python train.py --d_mlp=704 --beta1=0.93 --lr_head=0.00699
MLP neurons of a small language model. Each row is named by its layer, matrix (gate and up: input weights; down: output weights) and neuron, and shows model dimensions 16-111. Each number is 128 + 32 x the weight over its row's rms, rounded and kept within 0 to 255. Numbers have three digits each. A neuron's up and down rows have the sign that makes its largest values positive.
After each neuron's rows, "fires before" lists the tokens most often just after its 100 highest values on Wikipedia text that the model never trained on; "fires after" lists the tokens most often just before its 100 highest values on Wikipedia text that the model never trained on.

L7.gate657:128117166037118091117076099171052122126077160125127114158091112132135120108133156143113101168116131122135105125165103182161141129121143123146130103143140130136173094099063139161118220110176118115168134122126137105191194125171052100035127132208070090104179124097139101180136112165127177128
L7.up657:088105126140160117190106171141126070149121178111099136128162142150099166132070122119135168083174153104152113103114140119169111137129139138164118101177130075137127113139078155119126146128135083100105161127120113169123160098108183127110104149092106153186138157033160156167090134193135196128
L7.down657:172149150080141160086095149146131116174070175126110100088117147186183126121157134170123092142133124147129088142145067178174123137125168138146093068145160112130112119123176159070103166100118092119165128108136124219133166121108141129119118203109100106155122154131130080169184096124148174107
fires before: " |", "ed", "em"
fires after: "|", "c", " C", "ce", "in"

L3.gate484:127135084094209129093145084106126182119134127122115150076143102126117127146186190130131099088167151137090128089159112180160088136154183174209131153102096158090142102118087097142131081136127121085144097129098175081133226152087123120098162098146132163077130094131133120099182117091095113119
L3.up484:107140096123137185114146158171160154152169139087150117105167129109128122100182107121149110195137150146091171187087133087063093150120082129111083093099120128121150117099148108170143190201106164135125032179122191138053117108129158182177112107170091102138162095097157099140141066149187100081
L3.down484:166095154107159134130121116083076125127121155111117130130128098154127069145042147159119160138165175136167058050129113194176177136143146162100127144106103078133180104137212143095127117122116059091170140168189081164107146104148147072143142127160107156136101095128097131097147164163113161116
fires before: "1", "3", "4", "2", "0"
fires after: ",", " May", " and", " In", "uc", " f"

L2.gate81:090191166188120088170187138124134131135180121086199125137132176169168102127108132108121131133055146130082124100115097157118130042183135149130136143103094094100085129102156123112142148082082090061122170144157179175077124120084111113101117118086147180153148097125141086094121153164147126096
L2.up81:154125103065136197151144046126181163122125130113136155149085167104083109118104095151101083088124124121141160137158151133095140173149148123118150158095207104100135115146121094134114127115109169126097157117125122066132140075106162129130117216139151130108125079141164122106142128095140070112
L2.down81:109149178145172095149169161122148065172119176102148166130106112124193130124143184053116141131134158077103171148115145117121154143125141037112072052158094089145101169146113181093140134128079154116128112070202191174127116163133126096091098092108124126178170179123057149130136129128171194124
fires before: "st", "n", "m", "ri", "b"
fires after: " s", " S", "ver", " e"

L2.gate317:112148130143165114126187176133116165113174120145113093164093134112170155103091112112103156143112109102081086184133217144126150141153110135128188115131137142047121129097098173105208099083088062091189165146127123126063138160139111116138098121174141092150130106066108125122115120086088125094
L2.up317:152155100142163049116113138168114092109136126183102092114138115143143109106149127148088110208140169100178106122126127118131104158158088186137102148139044139090131148106081129127187111090095057111148210101128136095153106122142089121076169128121132165120152136097096181176145130132122128115
L2.down317:164066064106129128156136084105122129087114148203114140107107181188129140128130108106087101107126092164116151094144092118131091148124110118108144137123151094160132180161207093151070153119095111151168125151080156106180149107189186111087143137111113163158103137120081065139093134151170115123
fires before: "ward", " to", "ent", "le", "er", "g"
fires after: " E", "r", "oc", " s", "ord", " f"

L2.gate525:123070110163159123105131115153089167134117098167103116081162072131179160150139071072160134138050146103126122132140117096109128107087126168103164089124136126131181133086147179166116128099108136143124082175115151126135075108133047083129145122073090139086102197057145141072151175162152150165
L2.up525:117137136167174105200159115101130063141109152154118138155100087164177126151094101115092174134100096154196115086128179089162085042128165121032095148075141133164113108171125177121164171146137066155114171166100087124160128128081134096145140152189146128137170101150144110095043060088103074200
L2.down525:108061158136130128083081119118116119124137144069161092157129103065148150133189184117158101111101135102081147121155035152152115136116100152163179077093172109094142094077185120153107175088121162095140097156148176126127079149139090101118123112117100113116093152116112116124201129127117184122
fires before: " |", "ed", "X", "$", "[", "z"
fires after: "|", ".", " |", " to", ","

L7.gate440:135159187115073130153107133190111097152159186100149170090129089134179164145093060057162074097140138082116158119133113116114123107161106137130125125127093093111148116117157109144146110153123147131158091072120112167093087137162123082131081156135159131130130124101164129095178147177128164155
L7.up440:098035096193133165127103140095207108138163164171141146104109127079151174071114086156159103109105175159161058163150122150117079108095143094202067111107080152126111091084138095133139070084137125101108169098095167121078109095105062151181158133116148085106124094140078082149069109093115136131
L7.down440:134166130147101092195140154146067075174112071102149145086143085116120127161142158107135108093079102116128213123140080145140153125136060145146105133127075133104190135165099168112148116126148097103171158103129102167124142131161178129114173158104055129133126154203151118173149112152100108141
fires before: "e", "te", "e,", "ace"
fires after: " l", " r", " L", " R", " w", "ur"

L3.gate255:101141114141139159156116193126159127180125138120133146110140129150105153073095181162108151126155130175166177114064119127153139184154135131144141076115111154126144133084133166150135136108207112099113101183160079080115152107174121205151132135117178081144173147047120124177114081136184162151
L3.up255:101118177111118121125130079152172106064112110133158122077131093147141109127200138131124142157099097106128114141166102125080114155118162106111104091143199132132094144123154199137107101103113125163105146143150123148145127095043140135149143165174151170134105153127166129073146065120090119159
L3.down255:129182130149135149112102145080127089170106035104195124089161128095170140082150170091098199109181141181135141105079069138118143142091136120125180162123076090173140104144150101131136166091160185043150145084054139121090107107146146163104144068089131142116131168114134140129144142139121143136
fires before: "s", "ing", "ed", "s,", " for", ":"
fires after: " rec", " w", "ec", "ed", "ign", "on"

L7.gate200:122138117086162094105181050150146122098149112140165119125124085162163165113106112184093131163145128072117108103068121132133108164152129127158110111093149123144114113159172140131148126160137066095129137102142130108107151149162117138144109128108103134184115135179068169123187084154075094120
L7.up200:166152135164138073123133126078108147107109106156129103135201141114094213092156159091127115052160153131155092095132191142103109064120104105123133182117135123085088185098071099121116173076077162132131096133104188113086136147097202121104102170095121102099143157094098114139171110101088147143
L7.down200:117171141126196130151111112137097112140079042138092114067082087183085074131122147157179105085122111064084054155142094146131160116106120173082151155136166090121129152160169100110137162092079136129142127089130101178184101106093158193126170128184090116101121105151117120148056118135101061106
fires before: "4", "5", "8", "3", "2", "6"
fires after: "|", "–", " |", "-", " the"

L3.gate221:137119129120162107128161137094109092105104083096115164110122124117076093160092118068112163191167117151101163208129156064108169154140117126186125192110144154130139127100112129135128148199152111110094097120093120108103128153166079171132160143106061136146120114080043112027093150129148106097
L3.up221:084139096138119115140138121080174076145055164106102146138129071132116146132158115094125188143151113155146108208174070124096113151165152168136116138153151111148161119140118117151148100150134134152118049146105162113113128137095186115077103177157144162113160114131105159123113091126130091149
L3.down221:137095176237117143099138102115153154117133102189159140146107086146162139144112127165122147159129114163154167097038115107146134101154107112051204178133134121116118117129114127147141091103113101154166182153176080205158166098167101148101165183133113114116129149169132155137114119147132162097
fires before: " |", ".", "6", "1", "3", "4"
fires after: " |", "1", " 2", " 3", "$"

L3.gate679:131077143114129146151135098149122168139139142130134099179127110093096097124141154120126171127060164119092106080110102116107166128180205139211103116148108132144141149143152166104120156159121122144116108097082165153120055138088130170132107074095175126180124082102161181150159135159181080144
L3.up679:120102100150076101162120121106128101139160137152105129079097128101208134136079086163130164163089061191073171090145154144117133134095061111105159155121126140172128122150103225184125100156152160140169131099070114136119129178137124138139149153169129138091131083131147139147122114120126091027
L3.down679:119142129100133139107113073109143135106073134084144208160150084167088130130139118110100132166118127129166072149165162117147126120142201128071056125155110103113114172163158151069146155092093076112118058193150128144137136152110126115094155138110109107152136160125151136094099103139150189222
fires before: "ack", "ad", "ue", "id", "o", "ro"
fires after: " B", "B", " b", "he"

L3.gate228:109093122180118163075100140103118132088177126158108091192173124053141077111140129122125199137102161057133122102077135154141123074119075079135094109185071093110125113124130144182168191087148152121090116137146130141075066099160126131134146119093156152151178179156160072134146108143131129164
L3.up228:154165129161103130140101161117132163095177108097179140097099242103109129103100150080124134146131123107097113114124102130082135113110102166087167166139145102148146164137142151132125165133085160145122205079130075099139058128174100180167066124074160174161154132148114156202159111185175116090
L3.down228:164126056104136158108137128134096145110120121167150133114123152155126114142105150148169160079095153160179152169061133107178140160156173101084172156073096103146121121103047099179216140131148161177118089112177124089139108150128160095118124098141069135163058145109102169138131066091168068142
fires before: "at", "im", "ion", "id", "is", "er"
fires after: " B", "oc", " Re", " b", " c", "he"

L7.gate329:113140152111140098054127111204099068110114110142133121127133121117121134120155146148121146200102120149160147124115136116189098116132163177156165128072123139112132097126141160101119154130183058131127126110153111139099186121196110138092144167106139191111094187061138090134153096155110105098
L7.up329:113123172090118173151150191126139164098120134154101076148158118191128085085103182100102184101117136131153118141145126114125099146179164101144121110096187155111105094195136112166147161100099126123115179099137120100132099104148148158089111123169125115101072068090154114134122070100148109116
L7.down329:119132058122150085117148081111109133178133058087127116130119132119117089139132128148184159177128152093117138128122119193085106092109152121159136129130147143180111125109169143138124170151129137143108162068040083169084128103081089181170096141096112135159074158177180115116101087127156107096
fires before: "er", "le", "s", "ing", "er,", "t"
fires after: " s", "ec", "w", " pro", " w"

L2.gate243:098177103104108118052124114173138178164188144083083132110142134158145089091157127093153124130163075141111116132172125183124119115098163070094130175131086182206111113147057069138105181103101142099099169106081082155127172085148127096121169112178118114149092133121134114098136122127152119094
L2.up243:127169092136072150115146113139101133183155126122094129121114104136118063078146110102184141174129076166112107125146118202141097125105178106086126159120088173159093111169105109179125171092065128120082160120086085116147192127153121079149140068157099098184113117103140117158145161144132163047
L2.down243:147109111091155134173131148068080125080105140187091131152158096165163107178080103140079144134183146078148090084075126112120093175136114188119152134088100076078127171151142154119165078127148123140131131118171215106147097144135126172135129118099073146123162113066139172152125138142136144114
fires before: "4", "8", "0", "ome", "ame", "om"
fires after: " in", " In", " to", ",", "In", " May"

L3.gate389:140187160085125138124146142190069171137213093109158119133167170106184189091183151078192074144123122109101147103147168178118154086170155092141174136106108098137031095177140175148093072100130072162136199105107142123134140150095144116101132100168097170132106175145145085050163109093137143162
L3.up389:141171169107134117104176107112107105113147118162165119131199113166129139108157096097115169153130138102118140107140173213159151057175122155126133146108125118149104095176096125175062091125134083125124172109138121122154135149124130111128168122161051153133130164078150131099165067172161129171
L3.down389:135096102179135099104087154089150108049058128175106109060125043165104127135099085096135168095159148109112096160115147142145120126132106140156092134121166098157131098077095102101108170188100103112098084186131148116114181158094154137195163182116070113191225113078139129199070120147139133172
fires before: "8", "7", "2", "3", "9"
fires after: ",", " |", " the", "-", " to"

L3.gate149:115127129144153148133139161120151099115148126128036123106124115219084110149162183158107158072152073089130123155154072099170121134099121145139128133124151139203109121112153134102156174112123071140107106140134095121199124163170119151079129197173110066070141100134144155113209098093098132040
L3.up149:117129147152126127163140104098116159130076173155154111128109143161093137100146136108135180194082157124148097145095155112131112112107088121081075107096102124138092127119143050115140120105178182168103100163124144145148093162105122134143154135116092132092181120103173102048144148158094076136
L3.down149:146174112079125152123107148185154133144162143081113139153100123129189076146135113096165155115239138112077160111171075156165110161061107128147165146136164180151133065135134142113184164126142087088098106091126170117161158107148099144106125107178112176088123105165124134156150106106113105089
fires before: "|", "\n", "\""
fires after: " |", "\n", " 1"

L2.gate39:153183111122140115153098099148126109148135120138132192174170118140083118173131148104119179144072152105175114153091082085090104097143115157154089124170158075162160156177111093139153132142202095132129120115132090206148138090109123127109100083123156149087209132131172117112184154133070075118
L2.up39:154185121119089118116136124103146080156138116184048126161163090109091153155120173114050123118124149128153106093131143080116143138119122099141099124139152103107135165128093148105165139091177124135156160122140109156116216083062137169156164123171159101123152124143122051066168111122138098124
L2.down39:128126105154147211108139196093110137115123136094054103143049149154119100142099134166122130147103097203114151124123155111114159103106121164177120163109126195114046138157099128153193191075098139134130139131229154063124113161089098107163152092131174100168076105163088139109121134137101127055
fires before: "|", "===", "=="
fires after: " |", "\n", " 1"

L3.gate473:174109113094159113125104159151151104175144158136165171164119174144091083134111051106154095137163166186145161096151139125165093142162162125181137069162137104046100125130181101101132154130128053155177117141134131108110146092188075134091128180121078170111130119115156128122167109108090116102
L3.up473:142151172133120117151157123102112023163113111094076129140080134167109092159164129153126108147130091136170153184098153172151135151115115158118140122130101130122140073158127143172127122106142123160124100164166126071133061076125075150199126094124064158080097112081089128161138097095092124076
L3.down473:209125121052064107141107096140154166134140120170103121170098130103154123140093130106125126151122134125100146046178104139143153155102157148125112157123161154131149143110083075137078156109124082131105070157095114102061121189120118128073160039161144151112125134084101171137164153116170177062
fires before: "orn", " ", ".", "own", "ing"
fires after: " (", "\n ", ",", "k", " k", "s,"